config = dict(
    num_key_value_heads=8,
    head_dim=64,
    vocab_size=32768,
    hidden_act='swiglu',
    norm_place='pre',
    positions='rope',
    init_std_qkv=0.0274,
    init_std_up=0.0274,
    init_out_by_depth=True,
    lr_mult_o=4.0,
    decay_fraction=0.7,
    doc_mask=True,
    max_steps=8416,
)
MLP neurons of a small language model. Each row is named by its layer, matrix (gate and up: input weights) and neuron, and shows model dimensions 32-127. Each number is 128 + 32 x the weight over its row's rms, rounded and kept within 0 to 255. Numbers have three digits each. A neuron's up and down rows have the sign that makes its largest values positive.
A block is one neuron, or neurons of one layer that tend to fire together. Before each block is what it responds to, as a language model described it from the Wikipedia text at the highest values.

Infobox section-start bullets
L3.gate195:150071154148106126152140119108101160134152072113128155134124185185120119158140107194110185108201101196116158126149121100183113172145102132089167118139114119111138069155169100106127117136081098127043131133133124148124134112163103157154168149141141114146065107190085104129164167066185141103
L3.up195:068175153135183112044112176097123147139122100152106109157152139147190065105108098137167143113147107139131198124144193155130121191119087098189140136114077084157109141130096113153148134162152103095100170103105139110092164149090203132147091162149112125131176110196084104147144048154155070119
L3.gate707:141137156143077178143134108201116148168165185144161146124113154149128148068109130121106157150133123144127099089125155184072134089176123046124169116131130156158103134197119105130173112110036110145083140122153123146112155153142154105117141160153109096141138127066108104036121134132180141141
L3.up707:142108141116154148101135128236165137156126135138139101171123140179157146113131127138079148138087131087162127071143195178156160100188145102124126093158069088199096165127085142155152075142072132095135191109163156134121112134161108161155120165124112146136201081132136139069129132122124127137
L3.gate888:131115074093131092114201194124129115186103137105135145139177126106158113096115113129131111171080137143110140103146059128105130124104109112107102086112101093178124144134115114144097118135133134087100092169191153105120184108126099112204102163115136137113134090132094138156125182086194119101
L3.up888:104100077120117089112193196153112127143095108067147151216199135128124123084118091111118180155143136174110177176146147111087180170117119102103143088155084094160164183161133131140089106127112127139109096123122119117102199091096069088204081179120157094100164084166127153137145203050177113105
L3.gate990:188155123127122096147097136200193119148130077133162138129157132120151139177123085149086073119156133147098083121150094135069145157160128138102088084130127156171169152152090120116152123122092140147108094139130120105143165177149101097173107110159120094093118062134146121130109160193094147101
L3.up990:140154104121111120169134134131199100160117099091134140078150137104159139173124124138087082157162119128093101102130093198066131151123154135173131085143142102172158139094119117128124084105092174117090131137104131132169150175130109141150103148132100073101150092144143123098092109188096137088

Performing/executing action words
L4.gate51:062121115150102139165144159112097088183148100131182173110145083103084131155161147154050112166109064147167146085138114146140128119116135112146129072127215147160145087128124141108096102206161122126127122166098126121089093136152123149103153137100133119094086123114121080120130164107079076119
L4.up51:104122111151125143120145143076106127148155103145128124069102136010196075084139139147126097141121090094120154123164152184154147128158124144126139126120141134164136180090136109067093140161118137123114110054040070177126137107130178119124118107154176114103114083163104157108151134098084137088
L4.gate186:093134136109128123121119153073178050139168105085154187188120091153130104145103115098102127088131123110118149088073115159146114117175070093114154084093140096181116156183106108059078097136123147157124158117125108108127078177143132104183199180131149118107111100133103177145119138089131124157
L4.up186:103158123137115114149149146160177122176145135083176176222145173168161083139128080109168163140108140071145207122106107171176098116127105113127175078098114085134099119167166161105091097128129119178116124146154129139129097155114146086124184203147166087145132143164127191158149154116134142143
L4.gate441:138138132200104102150118149121120140075135153172133121099116115101118073185098153126170166156144109162104151103116131152173153093140084135089081134150135141127153169094127089144080098168181170135104135139108142157088073128090112136139132125128189077155145151143101088164132148077179138087
L4.up441:139125201133150137155115119172156138106179174122160103117145175146080125150100120121152134132145142206137179130102093119152109077111102130071119098174118179149092086131125177101095101090176138159097187172127184129118096115114057157129125155104143088116118118141106058135120134115151159103
L4.gate463:150171172104142104112179126058141081136112192093162090080147156110139125164148134145115210131124076146127090152163155174131114149062147132151089185141090091224191119170116115108122157121190143126081178166138129142144120136167117141143068163171101150052152113107106122198066149128131123064
L4.up463:146139196140116145097152154083087087154098115204101115115137132110156103211124136137171197125127120119127115125094175165130120125084172116111098166108154127177155125139145049120174134122124139140082149105124146153135062126118157130080088077160083106180094062110124163129115127114175150073
L4.gate471:166162128184125105187086147135131113141123140090159114108095112139120097192145120094088149133132140122119166094159097146135048149128054103106078031115123126161175176130148160072055122088174192142129128161089096083138136116119088122115153157154160181095147057122088153164092058142105143096
L4.up471:149183110151132133123110111180077086110157158146145135093176108114113195173139150110140138123102134071121145103118069126127170103165139083124132134107130133193154081144106110120142145147164155076111144166050094163128130098143072102116128120121080124138127130144099102077128102108179100143
L4.gate541:131207172127120135125126173158143099112096156154154139142184162115159095101088136098163132125130094126183172130117123087119118197153129175114125089090127166155115114104164101075029136111179126128100203150130095059098130100099119119170151137123182136117148143126102087124157075134189109085
L4.up541:101143129116195129173164146128054064132106162142114118114144116199138125166135109095112155131119124091171120160137186129112132141126077161124142124130142125105101089146137131112087066087119086109074170130186109099115098137075120104154169091115067078134095156122139083146181098070142132171
L4.gate587:118147165160131133133102169093162172095135192064151109083091088116138048155121086118121064144132130122207132127118169163165078074110093143135113132121107101105161155123126051164106096190140152091091143112116180171107108112112120138166166172038125140092083140103200122090151141125166106126
L4.up587:112167098154176109179112201083169139118123165076132163129085063107123114182119138137141031137132211132136140135155130099134171107103156114101096123109083132108130191116124092118117183132137150100170153149085086099104130147152108097186130184097144146101100118147112169147119179164171143135
L4.gate631:142136163194141151123127134116129116158165120104156174139127157118116018133116184053135116096133139137086169183101143118149096175129093109124108114050164117165214140087151143145119137151125159129121197150105092130109094129144103125141213151143119094114107189116142117190118128116099127075
L4.up631:079091123133147113137165067133129106114160118126109178142149122076100099154125078116147132125098144154095184147140129116180060135068110139125136108106144084141131137144120100167128150120138104125176133204117146058097091145121104088098116163188142140100139140241106099196124155076135133066
L4.gate672:105179125144136122167118111116184101080109124134120102115161129110100086186089195142144107204146083132078116071114109113143088166182137125125150149059159102104144123073124118113166105151141106076093145175108133156052107119163166125089137151125171125159162156141191118117174139097129113146
L4.up672:105129161130077137099147168095108109105098123125157081103136149094085107148180200151104152122111060105132108161112086149158168105038094170104103076088122131171142153105137007184152121145121119099079111090107124142143133075141122130137126167097117070115105169148128147130170167143104111144
L4.gate750:128064108173136091144140147165193083109165137121112106138139143106121134171118057089173152119145150129093144122108137126120157162135136113070109111066122090136175126030170121127172092132111109136143186139093119092082172126109142095142124099151141170145162122157110123120166136121163190123
L4.up750:158153173185161159131172118120134150167170097162197175189131147151108147131148102093113169157112134101135109145137139118113115116100129173114100142150131137094146111105111114154116078126088143088114076104177133104126097145110132191196171166183106083099119119132138173181110100165206079139
L4.gate855:153155114140176094165168135158113074189120143094127139133113094132167128127167175191178177149152104144095142138145126193162066193143150098112144125138109142143170111125085095128142094101154115187141111133139082090136133136111085179146152115095160118134135139120117147137163170119120117147
L4.up855:168198136106199087147182167106176147153139128067092118091114106115129119148164188174202137169107116103121164116157115147164104170102108102075097092115155092137121104127101101158123181128166138168118108126091090093123154121139127169085160152106104143106139088131123123181180151097157033129
L4.gate1053:140124089134123153153184078104172123162130129114155169193119111021150127131116110167078119138179121092162138121152158107147113143107081100070157108133102144184099068100125108147163087117191133208121112070171126074119191131112107134116125069113122137116130180161165145146121158092130126119
L4.up1053:133139122145157130100150185144120179092131146130112112088111168164091135150087118161127148139169097097085135140158148071177159137145117098136115154145093174140113138138078149132098144145105120105134175109162132104126119092138083128094090205103115104164148079114120083116206138090120111130
L4.gate1131:105196132168174147148175163124177122096146087107135148151087189129132130147126127153135158176124108105151167124140134157136111123119082139150100162095142139210153115083104148130116129161188073129124127175088098181139142083143128117100150153113172154081147084075131116166117136124187129149
L4.up1131:137141121188105145160229196074106103096148106058193144165082136115143049182118081105164158128126168129158162148188135148139097148108067102171126161105130127129104132122122077141088152175119128148157158126072108200121134118168109081129171142148153137135143085092151064135142123138081128118
L4.gate1195:164149112111149142084155132123119108158106128139109064164107136119081191143070126074145084156167125084093166090174072149076132145118173079132114131086136097179166084077142102106109113119148133173135171104112152140123147095159114125092082110174165178051136114167082085126075154144148119102
L4.up1195:166133120148165122119150125062102166138100150118143114143100112096079126182045120114140106150162150069143135083162097145071083179126166088114071193092132052201119043098112087064115104119127138114125152078137161121121125178162141128102042114154158150109149113191100135132103130155129153123
L4.gate1275:085160084167120149134112087120135120133164118130125140094170104180112136169128155103165178155227103151163112128125127159126129104131166131125111124137151106115200127130121081107064128104162160127121122099123105118129124152087124112140164159065095091158098112174093114133093118122130203161
L4.up1275:110124112100160067135126142152165132156118118082123161106152155119122175069117164118134202108164131133084110182130113048148183176147157150063127094127100093072139127173098158186179076155096066150104112125091091103126070128141114135133086109101125157126146165140113092106146115117149139127
L4.gate1318:142153148151161140129144133092139106112110138131135177108165217165084125170154109111114086191151061152121178084112118142166097101083055234154138108166145112138126134087084070154078086107156080073114111177152136161124172117148198102122116143107094110081067109118152136131131178169141105099
L4.up1318:110078072157111134113094145155147102113123123123197153085156162129125101169117202096062100160162177164118166108158201141120180158055108184063122106093086088106098143111136132115107139111163106161167141087229091152155184089153149084150112103114091158136139148113149125156125084144127099066

Infobox list-item markers
L4.gate14:136147115103165169141161141150166084200122136163171147138107072170197180180167142088135088124159116153100134125108164148103182137120154178183115119127157162123165073092098126160139151137165135108196066078136125148184203115106114133120109160098092099086091120117153135110101200085146165110
L4.up14:075094086115153091093174131189109088174151106159115135183085094164180096143156149122141138074116160112153139129113185128125114176225166136114096121044153121095105078056042133189158111092089113091059121105138130145107131148114114157116121099118108143161113103118135158131110098173107141115
L4.gate89:127179074081105187164145151150156099105137128102160119090122157108122117144117103124152085158144065107172126153106119126102144123084107099145123181169114142166116103129119104088134123150158154130134129159123151130111148114155132185149127137156185128156137161100118136149156191083093116093
L4.up89:127192161126146109107185186127152132126129110107109144072176082155174114176170098122132148138112124092091090126100117114096180122150133076111137178155071094135161102123148095165106109181155104122128172102148097120127149139203081167180156130136125085114159122100115124165139149107028111071
L4.gate115:103169123161102179147150154147154106168117101063115123114117124113126178125116085101155135093072203164114139087121103129094160075086132102068115108164114119114107078136108139159141149208143140114195100151125122135138119068137139139204108155148137104156065101135116120168067139120153128102
L4.up115:126126141204097137177136143193119120115133104133117096185165141145172124143157130106189100118139160127137128150089230176120148198121191150131162123158139127073178094134164173105142089144109166110100166094159147144105111089134094119180112153165111121095137122131165096187076122136136125119
L4.gate170:074142156167116127198138122168130126112207150149135164123193145125091136101109125172152128147111107128156182194102142132215155103157123147156195122117169106163153138152097113114118127169048163144113135100098123139100197141122116115112099129080121105118204050067092164152127121051165136152
L4.up170:101109158126148172153104137138160109127175166175085139135136103090070138188130133089120112097104083146115115104097114186130153122114086106160122119140107142213099154086068130156094177126119146146077105175131112117085163106142127096128092143105097186108145094110120162175118122161130132122
L4.gate278:126083159125145159142144138128100103145137148136122198157183133064151100108142162172144127080181123148138114141144158172163057144108128107050122155072212087138128106174154075099119139145119117092109101145082107115101179137146113113142122062165144181126101133120078154142155131156149119116
L4.up278:107154151140217172124162108093150174168172165129147141168215067132080104111157145118122168128168192095149093123167160175134081151075124111107075207046162132147133094104117108138109112138098148089127102147065103093124204162107136119130119058110140115110182132099135171118097148149146113101
L4.gate343:160126108132072170121118163102053138166164143142108075153081149154189153177096048159126075037173135164183173141108104177073187130158125116141164133133115136142116149150118141153149172128113132094086172127123194144126123129098152122195147100140178131161132042172126098113083142060114108071
L4.up343:151138101126105178109099185138068168181149110152133089182130161118148148144065128159186036102134075130181216070149174143086185153087095164146142141175143100129075105144151112127132178171126138088157183117110190144116105144095162166191164114116185111143166105179102125167109161128076070106
L4.gate430:176143132141141142128137220118112091103137201127125120101116112192166151083184135122036170097156086081141138106114153136152101115135083081144084179097178113115101083141100139164196172078113063115062132155136141133081150116098089163117174077123117120131060137125137094107119148121190138100
L4.up430:188144147119089105074096149110108149091108142104117168110078137113150131127165118168104123115088104124158168155111113187131119109079057133113112138119076139123154119113144127108143098186138087120108129095144052151156116139093119168148129150072128120099162094073114137127073129142197163133
L4.gate495:233159116121100119122137154160144071128088154125163088146133110077153132168133157056149139116158144147123182121105166114176117123106176143090188141105154132112207057140139146130099153130125116139149124128125100105133175117134110126165146150152146111103113182091112061075125098165107079091
L4.up495:172082152078146141193204116122082112086076168131088151209102101114115150102094075159042134135128097136133183102119233077146094118145115173120185122135099145133124131129120152134152106086083144149118146129096087103118146095125140083098086121133095102116085148093111110104135166117088124129
L4.gate508:178130129106095191115161145138112114082156125093141163091131158108130175131087142183191097081098063112122176092096160132147156120099166130097156133107135125116117177119131148170143128162106123152164055130151123134115131151165223081149085130162120116103142147150166124076126183147139110164
L4.up508:161143156146070172153155133147106076119118082096136151110124167128093149156059128104141104101110072102123167140113123103120159150100107158126145063150157159112105103102087101186168106145104119107127095151090117150118153190114099062099073173151084109117174146081159099142127142181135155117
L4.gate703:093185157122125117108134097180141090138092140143135155068124124135166116179116063079118093087082132124134111099094105081163158072134067086116131129090120136120091147082130163122171115164114130139075043133161117142188069136138112130074138104079153176137074112124170119113145122172109139133
L4.up703:065152124122128109072181153124159193131097155155104179119161149128125156099092143118148125071087082134109104109161057096147136097103113139081147130121091114174123127089071133142155159168119107156220103161175086074128117118093169149131137134122148138104074114163076129078172147175206125116
L4.gate992:102160092160092184150183146140156120156170114136148098115101139130142116171156119121135128149111158083109180116109076141139138146130094094102110126099080182173110129141112049145112113079103150115119070120150140146179137158163100124107102107109163123125139126114153083154125139077110056111
L4.up992:091169123195093192141131145110094121145162103124177126092120126130141102155142136130124142173137156079116119083146103140138108173111109123146119138111080191194122135143140053163131123093120144079152084128155167121137111141171096164129130109146148093127129159138184123151161165112129060071
L4.gate1007:069155167131115191196135134139176120114146076158088106094065140093117134134213101109161092103136077101084172098105135113128171085132135124103172092152148137157124140109144176156151182104078161118163152119159124145081148087151180128137153160165129101139128123095117139146106099147172098072
L4.up1007:142128123134133096172078129154157115163175063188102055168164067121125137086116145131153059108125098136080119140180148066086163091125107103134147097070125124153168128146059126129162144169143107083151135149176156170112142128082157082132144144126125131177195142140084085095160107077173086057
L4.gate1039:109126114109118139086072130155122075142116131138104208121088131147134147163084115114157124076126110141174110095115183163096149124144123181117149091128185117139148119112115210165096090146159092126034188131112145176144138172128155126116148123160188113130105104131111072131187108095138125168
L4.up1039:130123147112114149138095115168162107147114113150095084151117118098102141116127119151104074132088130140127093149136192116071134177108144187113141151075107119132198148172116123141131143159130196124114158158176148139111152196105092139155084162130120080111167104122083128117156138157175088174
L4.gate1040:125113137144146191111130101129048171116093138137143098110128177063140122209140148164145108169123139154126125136139221189196140178145143174118154043155124138157160116116146119134140160180129147147081098078109186131103153127118148130110154146105112106102128164115162134124152126114163130075
L4.up1040:124106182108116157136124060120049182150147215172134102115137102079154071158114131110115116110106112211074103169152187169162134120103143108162153042122113115168168074103095144144092151165197192120091123134093154112135145132109140137155117135098070152163093124129124190133113112083167154121
L4.gate1042:154171131091143107109122125100081122131116152116162169109113131176111088154159099150115085149139135145135176111136159133096068106148076093158141133095089168118142197174062136128125110112136116087132079111084104131098116155094098131115164099121039122102136099156090167159134102151129086086
L4.up1042:086162072181158076116135134157083143114133086120172147117123137132163086112143080129112104137129111079120132156141188190194126115086113151154157092093117176097177169157135185100069159175110149126136151134135114078102125203175158192070129161097134091113090111108118101130123158120077163122
L4.gate1086:105146135134146154126151189117104101171156123104127127172162123120169093123082127128185094133115147142120110038131131100093154106133107185061131082120106093126114144165160078114133091150133161164171113117125126087124162106160118092114055150088096165136169083168067228174138111157142133126
L4.up1086:135107062105161103108139151127096115160151115175080194089107117155177124082141110053198087145196088128115091106098145094098141153157091135110156102134100099126129173148101085123163093119159159101162080142159130132134143126198143121161106153120102101161123153137117161160145117120118123148

Table row starts, sports events
L4.gate58:108070122120085157140198154142083100129120179092202145153170102132161148122051120088103119128152130141104122138077128111138115139146121099086183140168159076105108114155117076156177174170142163144133094120155179093146118119167093127098148148187131101166153073078155156159093120120055124164
L4.up58:135089055160093103112150125134116161139121142063140203216130086131146131132123102124151084112088102078111139135110137156161126098112105137115126127119085123146189136131099097135221148153164129096164153132183176113190079122154065124123127178151184103153086144098123171151105180149094119113
L4.gate217:123211181087139131123183149136117197122105153160155107143149174149165074114138121142125152109159143167136158093121101150161168147119130148149079055090186142160168150139140091110125117114115131111154138095102072089068124130137199161095168079186113132126133133118083178076099178100135111157
L4.up217:130196129115094126049134170163123094154089117178119165174116128123194079167163059133119118158170118141115103130113097121136167155115119160124141110142092111168103127132132160109103140117052098116132137163122111055126096154111165125061112104136116100110142055134107122142105120118130123178
L4.gate226:134131174109133112175132126138123121121119133118171112147153101130122168119111112029139145063148074060098150136119116131169149097157101196102151158127179158071165166117184195093093108126188159087173121132124081076140126145145178173131115182193131162138122138137095181098058169163093110090
L4.up226:146172149190116112152104165163107148130156118118091167129145112138163067097151169098139159132101084142179157102131188165047085124110150153122134094104154167144092139129165144127133087135146171167122127126133142152114144152182094107146088169133172079099098102167167157093074161134163167146
L4.gate291:110130084115114109124128122089151110113098120128128161106096137170160141162095141157105169108102117135117117122194123124111090136166144124079151105141156072094041075147133187119130080164184082114138140132174093147092067153143130078170130088143100098107194184169118101174131129107087119120
L4.up291:176128145105103134134103136137113074105124118078110127126169131131141096127130154162147180069098117107132120153130134148145137138125168147105128131079166086105158121152152105107125117136111142150084113136121099165120124178083123126150159179091092099052112184122074107093091202103055150155
L4.gate404:129124132159112092101063147112150161166112116109092135150173144142093128118107142055159139125173057133139162078116165187127136103087149112116153145134181117076149124137177155149105179194132142091200097159154126074082126091153181136169106144109133161164101134164109093105113110119132117130
L4.up404:167082098142125081105112115153113120156108111143146102123165112131105113156112058150097102143151112122130105178070120164143116107141067139147118153151100214011174137147155118184088079097118103138075169174111131172115132154079162136113102103116122094142208133111157119107126137144107118156
L4.gate494:172171155153102157131109107145087088099118118103104111118148134083169147142135123149124129112118092101139121139136099126157128124150066107069187100159105100115097132110149165151146089123232144119197152152132097073144118166174120144150127146135114180075184126100163174131123149193111100096
L4.up494:115139148123180138113112167204142112058137112117104139114056092111140174120142105155104132173140175150114133125140089161155160139083078131128107166208145141162087108134159139115141098137197144187117179134084099163057163118169138142112166145165149087134130127137064127183124157180104149143
L4.gate576:173154115121096048141183141133075157167110170074127120136139109110100111130141060095150177099168158160101131123129120091173176118142161132129147110135140112171162122202126115049097133122120197068123182143112168120095168165160145107114082069148143058094136143146116164113111214139091114152
L4.up576:189136127115076072133177148170089126147135155076121145125157154125109090107163087111123195104196130158131145133137135077175135122083131120134126099161156143212192122184125123098122175123108196101143149114102174130097168137148118130152122102149097094091145157150132145073109209111131089179
L4.gate619:141196123191103149166146119113149140098106126083131180156142151127171047135050111109128156096193132157064159166135148134172158084105144095083160126124141156132085141118098105107118087066129109116125161124169094063087126121170102147142160084135190071163157164149090138099091181122119128127
L4.up619:089144144203121113153098120147133125121137120124141162102109148146150092121111101180144170076163166142062198107127128156129160084111126139104134124089121157115093118119118143109092133075109131144137149133138163148056131057142113142156161138156147068146137166124137141109072127140116126128
L4.gate633:110081117185117123117116112136181149153078108144121105120140115109148122146118118180131139114090156171087096157090170094154090081168060121139130129153136096173106110119097106130181087078138135146130106146115174142136070148151149084123170144130167126130101118156096148128085150110060123160
L4.up633:106148100154121184112093134096186122161031080124154146126192105159108105165138140080159152082164138122140116179122125117216117137166061102146122123145177104189112149129156135141102147147163082166170112105172162129112114133165131145123107146122164136181119126131119148131147163062113092132
L4.gate726:136117175200164110146077156137148094105089153118128144179127095164165132105126157187161173145143157128190109112163146123097087140157061141165154135132126123162110143107157080061172099111103099067143128137104161125163131122110186167160149137136120091128141134131067136134097169080165112167
L4.up726:172116175189130110169036166113140087121125190102129130115180111135173109123116145103162187105137119097157173142103125151122136107151068171180140100061156161127149162112145059113130107107085053098118143144086163089123112121100145107184139103129137114141154126092040137129122142118158111120
L4.gate1076:174114114104107113168163129129056146117145124129171099116105200099148122119160125094127161171180150131153157089147123159138091115159113114164165167106124190095110165106119105139148117170129121103072142139124149108078144162126122158126100111113181087110106076104158130173115160124140119091
L4.up1076:162153097185151147084201169139152159148159145178157159129085135080070143135159115151188107086087133109102135149125119081147186071133162149131149155135146127139167136127204169086192136148118147120103140144163153140110113132159155151168141146114158175121127125129145173179151119169105087071
L4.gate1085:121175087133114121170109111121119138121125175122090077138102141133102097154116118200149079139097076115110164141115114140106090108089125154155107110081196138112110143108107161122114143112172098119104040082141147151126124099138151159154163099169121156091136123104125167091073123090150158138
L4.up1085:083088136127120061122097144138191190115165106123096111108153105175112125092053132143161214142159126142126164069086142123079151089138151095100154142104185142108135101120133085146183129063144091183100126087104143143141162176158141098163169116130150186106154065186150125083121126103158089194
L4.gate1116:095112190103097098155110086080155080137154130142102068132141097224120117203180128158170124127118118094177097189093090119203162094112126177126152138147155099121079113136098141162148113167136106116085101125136107100071122071170137134120153123108169157116090114123133170134086107194158099103
L4.up1116:076119213143162127100161105137182177151104065192122132138149144135107118158163103142159116176098102153126097171174105101146154152138087114173143181129144116075114160081135148193118117157161128125119095110165130168144092104123090097079108122171192118109090140122155142123106182127148174163
L4.gate1150:154133113141140129085156076140156169059080095224134145211072196130127125129062136127125129138137117083106141125177080129163122177126090088074176084136119148120115105112127173117089154117177106128126111104187130130124152152146118165159142143146198139105124181116139101084076228101083126143
L4.up1150:178125138173174145136202095145129136084126094194131097131090180138144086136100081153168149129098115109071122145147091129104139183100105120136187169073088105124127121193057081136087159075129122132113112100162115116122142123134128184142172135161130074140119180123142116093106218067067128115
L4.gate1184:178126095104096137101152136152085111164173129170105177195120171107120158141192109130134199123124077185161176123091087114120079073134175107113217137105132148159182100102098093088161155147149160139131097145125144134070120149133115122124060126081153129097095112110111119121120175114155071106
L4.up1184:176099119127082084066125109160086102184146099094105123201146184132082136137172130158147217097088136119188155163071159128125106065124129095092202188069127150164167101082114125115149148132174145147117126110175142140139135174143084107084086128040127099120081107169122120101145120161129066110
L4.gate1221:153132159139107107131109106117090146181155168127149074123145108155118100168113137171168167106100139130101090166148140146111108116149123154117146131128132111091170095119144068084080084065187145101121118093164088135144107163148126117121120113128146151132083155111090140109114227093135076156
L4.up1221:132118136152130112062111157092107157155082125138123112107114116149166091156135105149155136129160124075153095153088144104081129126109135153112173160100165157106167100107178097089176110144190084089108150179126079170075129133128105131123141112131146099098127081122127117114091195092157084121

Structural break tokens
L9.gate288:081156147099136142153125078122118107129149102043040127108198187173142107160098066080124197140102041137060149067113132110105051144118095198123170089177062086148043128145070095092137087096087123140114126145153135158130107136126100074131076133153128151141121123211132089122124150156160076145
L9.up288:172138144124133158107132130137160127127160063079156122157181109101170165160096054148082155134118169140154160111098157161139085140152111126092127088161122126190165094148131127150090130089122138149143127156164125151163120097106121113176104166140110139106126093151120134126127194112198108084

Table and infobox delimiters
L3.gate146:112136202150114082129168096125123111140140143097163181074121136165083091184185157097133090142127153091181132123184136113154138097104129148207156119123174150152104171110123185116146168116176078114090105124185124085061110115114139140128113068153119089169140118145098137108122144108142092126
L3.up146:156103155139128101119170151124105084123168154081161134100156096186113081131168160111135116146143154074142110133153143133102159149117136146138184124132196184132157078069148193109138137112111128131106133107125109119051133113122120129157139104130086116158166115179067098140137157127095090114
L3.gate637:149140141138113099128160120178159122181189121121124125123098121148124160192121147103105092093165118101120148130122106180149196165148084163177082117170129062109130108081113173126124151123070099152135066125133148059121148160088137142119110125208103124155137121141087127124131137051083096188
L3.up637:111082151151133106183152164156125118192139071141141139122097110149147121179140130102103095094192118131139148178158132105103169148184160113114070132104100115146153142074127143097131125164054100129168123153141145080097107156165168136109112126188090109158134118144102154128141107105137089158
L3.gate671:182055089124161133148154187118117106098164104084136112089198106137170087151093101120135148154157093131041133137093099155131159105134078180161105082142078084122163128140135104091120092091130049107113064129128125093117138098089156120127115187124142111098124098114090143132091223099131124071
L3.up671:157082072121175135188152167149100152097141125051127091118255148103115091134100146160143096111189141147120144136118127170126064123138168133148139092172124059171099159083114105103121115136165127094127067105061116103118179092139147090096136102136130111164149111106133140137072164087157094130
L3.gate796:118084140071181117176113158085110157145158167155091161144136202171161082157181151076146084099088152114099156071133121187132104077192082156144131116149128138152093128132125130117118109166082096081152089102128160172111170126121094161178114166121089179143121160145055156178132165103172145131
L3.up796:164086133076150100145091129130133141122183133135101142119174125115110123185180167095121114075117141085092158138111161175148085137139085126120094154141147145150140096148195116112065114084074131091117096122052167120066121129080120149166155165127135124101127142172086147206128214114103140168